Part of a small language model's weights: normalized queries and keys.
MLP neurons of a small language model. Each row is named by its layer, matrix (gate and up: input weights) and neuron, and shows model dimensions 314-409. Each number is 500 + 40 x the weight over its row's rms, rounded and kept within 0 to 999. Numbers have three digits each. A neuron's up and down rows have the sign that makes its largest values positive.
A block is one neuron, or neurons of one layer that tend to fire together. After each block is what it responds to, as a language model described it from the Wikipedia text at the highest values.

L11.gate161:506497534557425531515572538535558459551491522504514522527479506486508487517464569512547521494486486598492424549477498496502594447482503474499478466530511497524533603614509544467527518499449461477483467471447542489500477542468476519500508412475442483542557389474500446499460549510510461471
L11.up161:493534474544505462491512472422544482496499464488517463483479493541480502472511504472474532516529556548466469475588515447504431483502483453507525518409485510494530503465507471416404519466563503549502492579485540539529495511448438525532489516493485497552449583494506478484491491544529492485
L11.gate654:504486487510526523512479587539502578486444541514477553476465537494548483469538559507544543544439547463518573499461459596520552502510553503477528488534485453484551516543513532519490490422495509421475524479557409515530541430539477496518440483513531424507526547477434491516493579522544518505
L11.up654:515488517496536489565509510441454510562444468523433572594593535488543513558541487539445468538497485476539462534531539503567543428396564362524489532481451483470455452489464474537451518495510506528464525501463496488483529505391478523428506399544508501561492490505520559498428490550484520492
L11.gate717:514509557530474540541525451488566533545527505454453529530549562551417494562488524549492519484466483509535533452590544503456479466508483450467546516499483504457472469530459534496519476447468540501490503427523538454518466548555475497444545472466464395524463515515477497524488480536544403440
L11.up717:403515507450479496489476481468481489509472531499479528478496520474480480474508535479588468563474542528500447459571522465465487432521525465459489488484497510473573502490448472536474550423581535500510396455480467515518498528498442555498447557490482539458475526451490496512505465508503494478
L11.gate893:490486492526499512555482433491552443556482441449533522520510527508472524514482530492535467530529613488570534462506446597514473438493520454518497451442444491482503534522442492518534491484516492480510414431523536520456488392531450460510438449501524508488494517541478525508472463519485491494
L11.up893:511537506504475561462491491450537487565505546524505492547526549521508511485510447513492436528452506472542509514521525490496517513538460439437551505447508447454540490520517475446532592502479468518530519456476542512501515438460509518437427503495467504520421472581505494545507469494551431457
Description: Before a past participle

L10.gate36:459460487476539535515516555460494485488475540479479562510450515532547417490526488487545510466493513495521529517495547491522478463492507500582499533528504467557584480489379512475497478410556539463466465481480493498551482501546458550544478473485496476517420491437492559496558526501467470457
L10.up36:471450514551464470479487478455537523494507520509476587474547518516577452611503521571495547464462539419425457495522535517474502590469469537515432514511507485554625498581596515480526520463487370503438523495516585483472530454484532487531446449470466476457538523497555534457461489573535552514
L10.gate75:503522522489471486509468476501503506515488403507460549449457549442466501538484436538527533466555505459487513508481505556553562488492523503468550528484503504432476477565456529531510525534468470424511535460523500466512514567571463458527498547518470534550478537530503516564478548555433540512
L10.up75:457554443477556599503542511440462485500453518419461464402462483497513400510532427488523512493476524456480521548518522550514436523540456557454531475461506540539421519490543461553489525488457475491469457490503519469514430537564503515526474512429422575488508514473533477554505460455517525531
L10.gate83:559501560526525461502568431494521463455521393522548451492437496456479476481454495545477527524471538502535581505506556499507477543532437559472507505454496409517499549521445535479577497526443533488508414492478535494502508466425408502495516462454481476536531436530512579547507602523514508471
L10.up83:526449493412554538520544519459546432454502447458501506493492546540455444516466551479500490483507500408553483562477533513457511557526566438576545429520479427517510514498545558505477529509532535506544432512520489486492517500531555435535495516514519478476508401461440524531488520458478511488
L10.gate101:454446491523513456465514436491490528587562424491540516508473514535459505522509524508529509480519512455481514560503497469474520506544442458528517513543468492453409467517554527557523544512432504423483468451477425517572507534474421549562515507467584539465491461521451507452455483470496534397
L10.up101:549558602503455566544468487474514525531518457468540523503427530502394471544515456458518542492526472477515452484523447497550499462499455487571449562519474468480438495536521518505518544395507604513467461489543482458581484458606473529487439562439550552479572494460476559485493513482521446495
L10.gate102:512537522477532469441498514539553509491599463537508548509549541492459496431521449530503528443518475483553494503497448579569543513546510425560477537466463514524542456534464493498497464486511507525436498544477472506500452479448503535484489504544485518498446552568565525562481541507513484481
L10.up102:441492509538490461501500497624472471463496443521549514500531539524397434487525489467544476455444491429523529429495483526520482515602550546572454484501431582467485489459519506458461487473531419577524449532460516507568506447492494547471498566548513489513515508456486549485487452490573498477
L10.gate205:489481431510580503558454539446600503427484465501501533532497597526551481519499435458516485461464467503489490570481513546428531562521452461505389468536497502483518474494473566464500509554548449543506460432481523495535504552587494543604431524452481485501438434465499511562455561493544512493
L10.up205:548507563467581523573526499451495493500430516530520529469473499523496512449520460578555483544498510472448498504522497574549516521465537443470468554507587549549592420555502593448501437508497496512467501527513502502508411455470536546515519453404460500457554490430491514491445502426498507502
L10.gate211:491473467516494500496523507524541463463512533491509470539510410558469450495503558485414564466549519462443531478519505479425448491519488508555593492535451529504516543492473501478487443393468497484474468503488418571515419440491515479467517464486531528407549436509563546493511515470522466455
L10.up211:525491501424482579499465518496455516476451448508524415478574514533538505513519558598449500504540501616453516502533440541530494521554443461475488516511465544550534444493485517544541534447481490491482483495463514541503515502484505444496482541458501519548486537478464447434518528529495550465
L10.gate309:424558432463457475542487489543536495540522565451521497521540420495463495456458512585473481523525530574570505548407503555520530462585528523511575498506490489471480500484429520470506539490536440442438483499462514508530536551461563515487447544530549500577556511491498522487581545511544538539
L10.up309:500534499509555408516512581527520486527532505527525494551483500600452461497523539496534497436476519487535454449473507425539544447611501496437499504464489483439445521469478468556448502499500484496524462497499448499534431453455553510524529474504510465529499414492519511458514474540537471479
L10.gate443:437495501479491515419492449570477504566494519576453501594495444530518491498475495481527503497477571549561507507511520514506525495514446466486580498511535508461445512581490477505459533447520472550451503526506485495540524465490498482466497507580508503462508507461488514508493515436540488532
L10.up443:509452462594516415446472494468462488457421578479465524501532519573439522519516462481466477515482576453556553529496495539451586446489514525536505544506539473559546481526501484480399459485487498513524460493481499532496560563401492472547508475503533527521577533468440479454496482542548499466
L10.gate519:410462444512539475483521424495479531469449526510514512532470560509512480513458461451530426539447574485574457535498479528515512510583552509548451511599451412437566489565466537515460528415514522524481520534577529497481479479529501532545468496553502584436503551542515513512521535522396523490
L10.up519:500571551482525512525495521450531588482486481472531493453508471539531522504453461486497449428573565536504487499488492518470488512511433479539472510540542451486502482510483519519497440465572517518460516504489538464429400552482572478545469560408546552446453496535439459457549434473508469531
L10.gate615:469507486553450546503502483500572508514489425459570509458530516559519510538492515509514528558476594527547481528507473510427486478475495514392481603476478492487501549445476532515546522531493509463533544561483469524503480503475541488491458564417526533484435506517545517519539483531463526525
L10.up615:475485616487454520526505473553505537521520510530535472458520510452418505525517467565535490521512539442478516432534524499568506437483487526494497514477432481558478528494518531465517468533433525507478470644480476546492441486535566487443517479546504502466495467496557504541560523455483530484
L10.gate617:510557473465509477510532536530480553460598554530512537451470458499521414521450465516567519457520550438521516410438463505559571489457456567501501502530436540434522578516541485499463502459509578466498490529508449462529569466504560476497536533468486470557448485424480499488496480509501477535
L10.up617:437463486496430505527497486440453512491519497490578554491544485458469418505515547467516529458507537472503530397456495507456503487566493451553486559532575463510445535454479454512491491510437532521534479522474469539536490434513551530582522453477474558483482536552564522551454489489492520474
L10.gate658:443464521529506496389485470444454574501478489519529546510530477505478547550510429486506465446496507510538533501487582491507493494481439460543557489579519492524437491507516514496494463496492493577461477424472473479463530495526488509571500599620514466462488540509449500476525479518429458476
L10.up658:550495500517498498514526538441494487510491549418505529534525503456486470491548437412524465489505510488561576512457492473524532485481454494510564483468589464483476482455512451469532486569492465562507507502467448527496457486487499481466494520525465551459524521514486587513438457541533463480
L10.gate798:559590477430488572472475421544522427455484510564524505512469520559513457519501564540533580531467477524550434511470447452521508506513479501476522484526560441444428529477461504493490491515496534463453496396558481507533487494527484510460494524507473536509548555464448505537462497612471466465
L10.up798:535504530530453515592521465434447632467500483438518595531537525437477491557486523506594490550549553482526470502562515570535605537486573519518511495497560482491531528514525557498455477483540497530407498490593450508448503460412462461473502548489524454500469549439520560472497451552533510516
L10.gate869:543499505510497510462480515439513489471535443500492537519508488477461505449474498475546493487484500535534573501514516500501565451610496435493516447499449443454499524445554535459567447471487505552508505544514473555505537513520546528460503527474439500503510566460453540402492512524428551503
L10.up869:554512462475512503506459555503492453471446518538432525467521525457426535450560510536487508440506529513498519503464552489572526477513506532490451576417496481439527520563466486475451488505509537508481480452474495531548491519464538574526518461525552489538444536373499566468461480542461496512
L10.gate878:512504524481534422538503468482424532421507522526534534526378504573405528455455421445478477462542467526537501532494521509594512506452375506509516525501500538544524538481508541585517476482502608417502464507509507522464526460491449531422465476507513462472509496548486508513627491544491520498
L10.up878:538525498496566455571459368500467501434478599515562512534455484483465472452487530521446523501442485506520486499478501442496516501488422516480539527477407549494578583546523554545543441515532570506518506462471471534476492472556529420498540506540542465577415549570482525518487520455479485590
Description: Determiner after preposition

L11.gate70:470534473491492540442503503536515507527518477437505520543458577516487528475454448465467380485547508501496467558469449573468503536597452412545571499474472479445537512516446565498452483476432505562448465509498488452524516516503544465508526519495565467573500495484560584387548487532539532458
L11.up70:422545584498502539456522564538526553547487486508478548539547491566521522493485460509516398397446607443532512500577444600601519454567495453486495562464457514485546545443519546514448456479465478525440454505460560497418503507560505504536507508453450479526502561533555480481515469463549500530
L11.gate394:538525504494462470467548510505472500470566506514514574549525462524431524537409498493446531485487525511488501521397464478556538490491495535503499535491478484514501572490409521468491520485512437552503489524482564528535480483477529528577480506480458560492508447527468504474478494504528528534
L11.up394:466438512501537496445506436562519510480512539526497520453455535502538506426402448490417454436575490487567432527483514546556472511495527473533473431501510436477489509497495539483452472483525538489498546496524483545542519441522498517463518495506491522491428519549473529510486410537498522492
L11.gate450:514499529526487449445493522475544537402587405487528535464480547494518497524507486505458471481463484511547534503493512566518542535556485496492498488488476515488506482496451522459504512582475502517553498526491518429529497473530495430528518499459471531526445536506598514546495496553562521435
L11.up450:545519492474559485454485500478493477455462504530560527502498492466497487553478476417549531514526533474485421629566462513465511611535440539477556468474513509482505478540521457514462605499488482585563480534494441542484462546539470509564523522505476541556523542460496520495542488502528523482
L11.gate551:503496536447516459492471445547413520537539549462520510474516450486498511565517498506554470480528565479464489471521550517529531517473476461534513496583461587508469533568495498562424499516544563539468442502548513517556501472527509462539547500549525527538433512512528565508516483478485536506
L11.up551:523447392489535472527499489420495557516491488511518548509570508542472502501435530518566490420461500537494545472494468488507464471500495521509551536558487447505439437556471538535466528531616559483518445539532577511580448548487475515491514445506502487466535480613444539496526465534584487490
Description: Duration/quantity lead-ins

L10.gate4:511416474452570604488481467478509653443563512492525502477490563539488492496465497497537523430598506520469533473564507506481471401515552582462496549500457538548500529579485532503525528520527521482472585437514470489501479500546469561496500484444574494524427482487526539481401469502541552516
L10.up4:559497503452560483492511465494553525516537521509558542444560571426507515472525555486542456472508448603500563491550518538493505517532472538484480519483514482600499556482426521460473483455519536544467532540496489486507479517485507549559451468529488527505535509484474574509456420483442584423
L10.gate108:475489598516501489504533483476597543535552471531412518538489576500530501488493494491473474459428521502495457523544495468512489521436464525438526489503550425530466534549516511508442557503583435532482483485512506495499415504479514504473441497506509451497407486485471538483492514506495523497
L10.up108:480486436495567553514546557488486430474510507525449481476551496507456406542445517570462494595448504450538552491429479511492530485540502438526412449422424477490492492469576509435529544482578479478525481472467529486587513488531529490450561507550470473570512566504535572481545573484517484491
L10.gate114:586502622486568445461515518607508537544519495531517425507548518537561419457490485516532508560477494506574512559504512493522512494457538495496511483470481518502473537507542612508479429499555501478436585439536499531448524519535516509548510457528536559517475499515492500457474571549516515452
L10.up114:535493462546480451574515509489477500453527492465530529521530498478478475515499521501467477480520446494580592525508565498514528447491486538598499573495484568450455510501496492535500526472479539497528530478466538425451538472460509518544528461487513445457533474496484502476450576564497388488
L10.gate182:537561512540446498491500446519605536487462475462533513520501606508514412432573465575416493560593506452499543514474458447533482509542518478507486458477461500534541487506479455482481525555493534514495539487525509475495454446503480455520546500540505544478488472455505490532494569498515545503
L10.up182:546525495527497508488569435459512476581505512502487478544469475547636465463462485512555421453528586462444476557463463459511539440470468509514501538500545486536602528529478578577477573474507528471485503449517502511537456522511535450506461494459530481592560514522480458542543474520568460520
L10.gate200:539484528404475454458576511533487520490512462526530448450534499479471504469515507505458519556506575525564481485490527545476475563471525530498563552529558488548493502479498432471474500437561472468554514445409552474487508470490488489501522431482507430462500478490412498474512578537500536524
L10.up200:493510591465504602477482447510493498464479509445491453538454564451505494567489526515523501497525510468576514521469543514557453557395496529504529562470543570495529557474515496504459533503534480437529388491516559441566574514508471520442535501529531479495563508438513543489549541541499439514
L10.gate231:547474530491566542483560442546477461561505451488499528520466506567453537512459500511491472552539459480480528566495459498516477585478474520498450506568524498460486448431469573499510498493562539459554503475557497480541487449500508525467401541541509494543499589508501491498478492490455454499
L10.up231:519506503501445558495534457506504540510458498517481518443463510509470509440567551615469567495528526536554498474518534546508431502452487493462501485477549493560525439482502586508527470479520507523486480459468409525515514456515471416507506476521487503562470505469477488561464433489467516482
L10.gate265:509486483460512566463502514473587534517517456481540460558487546455569528504505478466447546473524503454542425547519493506559479526486485494486568529473460428475437483459529513483491504515546460485576420431516512472513566467493517510468471525473492447516520531597460466575495534514530542519
L10.up265:463460531516440600523528473469479484576449521504513413515500542481500578454503484484513493534564531469530493505508588496471494554473503525449497444448513553514517409518410500476451564502477514478527511524533523553461494494502490499510451498483523458518419471565501549497450454582465524439
L10.gate282:569517552466573540544574498547496434534584498515518473513517497550502532475469532554545489466550532426511452464523505479545447534450578465461494517515443522474506475467557445444524474547463490512460506431464459421503598497478493513415520537510430482508427500428463557478432509499593485535
L10.up282:538474480492603584545513532521518545553477528472490482541435536472513460515489561487548492449467558533504459495542493488526488537425500473469455515485494496468447515531526518467471501529428500539418471470531521534484462425480559530510526476440527480432443474450514562518508500559428462486
L10.gate328:454442431548514548549513489477570551521527533533564618507456552509461494503453475522491555438578460452505540550485492490548414417500493479502507530491519519531530489507526540547445521572521520447493528449512464488547538529469489449503399496468441451467518471462464493497533489521483550500
L10.up328:517484562508523550449475512494497470507430500526471555521463457514531517492490451588462456451481501454504441455509547503501490573399413506492517571569501530525511435514534555521506510473536540468573506436474519535475557506518454482487513494458531548435524558511472468490492552490430446504
L10.gate356:459460554430533475489621490530482417551618559486516572484500474515490487525470470552496506527528494495441545488474509516492489519519457514464484515516532429515577460435548514550473482496455501462423566441459526481535491467583471451560549537537501534543487478499495490537491453499531543515
L10.up356:418500543532501518515575480534499589524543507465507451514507497530537513507515477481453533559518525603489454537487505501502536472452485444478455498449489510517451522489566527436533560515508517510496479528510522443551458469489453466494496479519437485479491512493599529461427485473469466545
L10.gate357:534530522517531499377516527570472495545517501508520505476530552596537541490572481486512457511497547383460470488496544498537522511499433487460521628488528535477548484483480455489513558430449472442559478518487513427601483515503487552522543539497473553487459480534466509548485561508506496540
L10.up357:518513471521583483514534513536466561459530466513487521438471501438530459501525453540498491538510509465522542409511559554554513477479474508503489569468468570436464499532580549511463535521482469508500503553456502480584495530540524518495495479494431481419545471415527581552447516535534519430
L10.gate376:534472535506464533565465482511510483542453529443432521497502513432516510458493526541470534476551469468560554554548515579492524516517458546458491493564456449558447462540465493459518508540527487455545496478580420473536453527548491469531462526475515488552477498601460508487547549494564509484
L10.up376:525543537491448490522489467427591613521488464465432472488516526468475484476533517494485522477520446484549516527532544466523529546424423532445490543544507460402441617478537465486485518437522432527548521506526492532549473502478471472520482520448600499435455513474465470474501541504438478528
L10.gate480:523438488523533521527476483443513494531483511507488480483484495540412603498465512499485512559441462509484467518508520543513473480479562585443511491486512522440549547448428492544509467556470474498522390417517520516494504511571535499563443449482518580480436573577474555515544590518470568522
L10.up480:436455489502559507438541465491510499576474483504496504551441507497441491539519426459449500549482515474615451539514502521517597498548476513495500508407441487486503585497402457413557530446489460476463485476565461530520485525466549489443537473459524458492531550612518526558525550482430562541
L10.gate666:541502463499498490465508464454492474425498545515509519514503544490598555528445508451441479550524518464492523528502486517489497523466429516522540595483528524481517496553536492451532524485504548485487504482470586460498552483526495503513403452513463556533500512510561514607552457538488509459
L10.up666:450529441576476527639512458498535462481487444468401450492509568471560565500535509453579494515417509520480457501427490505488526515483508478526529562590493459496474486521476508533541427466491452524529480515438575451555492523473495516507517478478465452449423467550576449485516524495470479449
L10.gate751:570482534480521497512489535482422549461552429513477573448577514505485520410503494545524492527511493477558522496515521468448516458462453524496512506492508505507461545438489512466589564520535564543578450440477500511447499486507562487528446414493527440565472531588474493537496501552540523463
L10.up751:515505481550505476535522501426502557492519466529494517520459589404565538548525524464572522457524558473537518535490503482537501546506534491479499562487534494535482534529496542550507545503480483517517594464466473492524488532496509453489419534496540464521535448534471520573477461527542483457
L10.gate871:548527495524503542481451527451538513544583551512480523509612490519478503485451450512464488513488470516479454514522453487430585520542525489480555582540483532510491475453483522491577495506502514562534491510489486533476554562472494533525457504508539486539492500554495539473432453577554584465
L10.up871:482503431577492530480493516495511505474405473478516485487466550474471506531541508495450536562548495464599431539543478529439495490482496490474451495457444520506488489524458499463576519462435517503517578515421457567473528510433442551468488424542588521558486478518484520523496495446490489515
Description: Passive auxiliaries before participles